python train.py --n_head=7 --parallel_block=false --init_std_down=0.00264 --optimizer="muon_variant" --lr_mult_down=3.0 --final_lr_fraction=0.05 --doc_mask=true --steps=10491
MLP neurons of a small language model. Each row is named by its layer, matrix (down: output weights) and neuron, and shows model dimensions 0-148. Each number is 500 + 25 x the weight over its row's rms, rounded and kept within 0 to 999. Numbers have three digits each. A neuron's up and down rows have the sign that makes its largest values positive.
A block is one neuron, or neurons of one layer that tend to fire together. Before each block is what it responds to, as a language model described it from the Wikipedia text at the highest values.

Description: Geographic coordinate symbols
L5.down1319:519476498498546492506559501513524523538520487480456507500527474487496466469498447472523517506535459489531472492494492492474533509464446518485479474531514513514490496501447466504534478477485518524551508520477507482453530440493488515510528472513482500505522501522519461517502489457509485494505473483479428491465522492490527518500517482472497494521495546524477478494497475515475449519456505464497466484475537446474498493497511498538515508501511473500

Description: Capital-letter acronym pieces
L8.down646:335479484505483535486511505514497479494473483495508509517505483467534492501508509519511500494486450482491496507508522482507498512502487533496486490492519470490502517482472533467487488513493485505524489470499491490492475462450491477537502478484474454524539529510498520497499503528562471495501461506520565458506499529503506516480509493511471476530522499499546483472486449502521514472538468500520483458493484497500471458506536466493541478510488489484
L8.down921:479502500501508478527501521499485474510459495489464496485469462507481504474524448436566497558479497514530503440498488530482503525478488468485504494485508561490519519490534529492475511481510509504484502488465454526498487481478511522481501531529510523505520479475482556520494519523522530480503451503499497517476469492498502518508503499494526521511493506486542521473517554476522472481509478518517481500528502472530493492483557510502528519529492526487
L8.down1124:491517520521485502455542452515516486462418510504483524469526473521504528522522486486493490489503512473484496507529496506510500514435511561517527512537489502488512503511499524504541500568485524517499496483455508523572530487469495468493498520507492452530550428501502474477526508462521508509501481553537527501523529497508489512486541501505504456499486517516530515446516519464474510491551466493503523473497496509507532509492527464530484543541517467515
L8.down1200:460488544549508523458520528505538541511476523487482527469499524561477524474492526517527523466530492523491494510522469523481500494523475503508503541515487513501450476498533490468467510486512464530504522475483538517514498504496507485472503462511550517487552487538490472509496519532525490480466437520474545499528471486482471494550465518508514502490530489507480494489478491469453494521491501542498489499513452458490507479489497486496468480521474506486
L8.down1340:501519549525459486503503512475532490542459460522500534544524509485496510526487472508490534475514502490502495515496499513477465537476457475511457546522510515500505509448487544551488501485505465488472505501489548504485546495533525478547488533510522486530517523489502456564495499491539575501464482488492489541482498495516511517435491493495513473457509524510500445500478517450502445453522481478481514484526507475534509508562504498501512476519505518485
L8.down1342:517477515531537497531475467492525532483442490508491474494527501503515468487552489480526501457503518482511514528460485473468493508450528475501455546493500507504473526499465511503499535503461506458516487535483486519502482463502498518507470513504467475532478454477497499498524488493520464467520526473502505479495509512516470499491464523510502519499528520512489468538511491493565524504517496455502493485481548495508479510445537495479516523532503527534
L8.down1411:609504488514467511488450532506534470503510523501496518488472453506509492485494475515487494503493506517505491495532479495543477521546503492516528411488531497506519504546475515491463525538526508512523476513471496488478464449485508542481492512519523472490509484515493544511500487530523465527522512520470544534540451541533464491507489520500543510523484517532467521501493479488520505517548516498507467528566485509473526475532489483504525529487445482508
L8.down1424:457463545507518478456486558480542477467535507476529518505533463474533512517469494486492541518521456491511472472536500525507488505489498492486481516521530493494487507505519513431480510494509535508499452489461520496512503499477478531546521455511544502493484484483507488535514511461539487516478494511523486496483496487492527503528466475503538496541514451557518492559504500502517521508545502486479495516527512484585540495491520512551472500502501542535

Description: Mid-word continuation pieces
L5.down603:467549495477452450458505451524522514474503522482516526516537482489452470500502522482496510536458514459469457502529495496491524462518514502553514544522501503494512513499480518507489485500508404498504514494501476516539535508463509517563514522535502490495516511466497455530528488520476513523485507457491470491498482506512486506509501513516528486523505447498530504470545486485506466510469549480490549488483447455478484510490493527480481518512491528504

Description: Mid-word pieces, esp. autonomy
L2.down142:497508489465499518485513511477501507491464469513482484548507477475522531490525507488538465501499474458484507526488460508483542534506510505507493533501477520467531506480517511517505496513510581467480529510476518505495477501463507526507522507508525492493476525477506548522524469492488492453504481488507483501525498515520507515515480514492506526486516491500488496511506512522521513447463482497493476519486487492558452527514497492533474497540518493536
L2.down248:525526463488469543499507525492496501547491495515505502473500491464483505455512536531502501507514506482499499504441470532545496489507505478486500461496455510478527518494480572481514518540499521464495526523503463505463473489439507517548486523497535496510513477521474496495517476472482494566495504518459526530501512446531515539509480498473500463512531462527525565537503447520504481459544489512539506480449500482491503516563471504532537515512545513508
L2.down328:474511464490493487516518541514481471522497517489456469513498529497540529524473509530490517499467497509538503481529512462512501503466479482464479460552508489504454535494450512482501503543468507529498519519511522489475527523471527535431505520525488492477492512502481481471486522462446483511470470493524523488475500487505507552518487498551485503497465512487479519501479510488534493517505482487523523467534475509431482485498491519524551511511469470485
L2.down473:492545508483488490480492483475483529526511491545481522503517505485448490499526535492500528528486445475499418482485525530496492505500495459498458487484485489500486569504543516476528503569524478452562482475513476496504482480470475483512528486469520486521508458521508494496540488497524537468542493504449514468488509506475493497466468547438528491490505521469495528463491498484512477486506522486504512471477525486542511471517502487538521486492506441512
L2.down603:526489471465481550525550448493486498509515487487474534488474545480484452481496532510501522479506518492506499502480489543494513513511508483501524491455498459482529512500493498523524503503494487493526561478502467525507489543445474528523519543477513494503481491558531465491492477484530511564518488513497496497471529486458467498503520491462518506472479492463492487523496472503519493452462507479531483479430502489516518468539454497526502504499494522495
L2.down700:513535524487507511473502508454569488497468482486552489523487502516489514502508544485497512506547468526442510486505490498462503484539492520480487472485460520499449536500498504492480470515510495485467497517466525488505499509481512490510479483489558512469480504519516503492496518508509471487496516540527489482460518516517490473488471521486519507469480500504507485539513529482494510496508474508540520532503503502525509488511527544462503468470516519517
L2.down1071:467489482482523523505484495503503488534492554496514477563498510479467511496454532494519510515557524486500465526483492535533506462511496455466534492553524447539494475489482494509478489512479482487503485520503465479528486473477489496474503513476490518468493505500504501512502557501493493520533518522502541521503481505508506486522487529490508500482514466499466500517525469507540481518524509523520512457496520513483512482497512537509520467489488499457
L2.down1118:456448473509515509483508516474506524494530552484502531514505469509485481527479484492476496489467530512537473500481521483497518456520517483467479521450475487520550552509498484535551541498490490488517546508476446521494510468462489501514482502483468505511519490507485432489493452519526438508490535475492531496511451507505522507494514456499527485516488459483566495512521486528536494487528496518528478499493480496519533451453470499479489547489509440506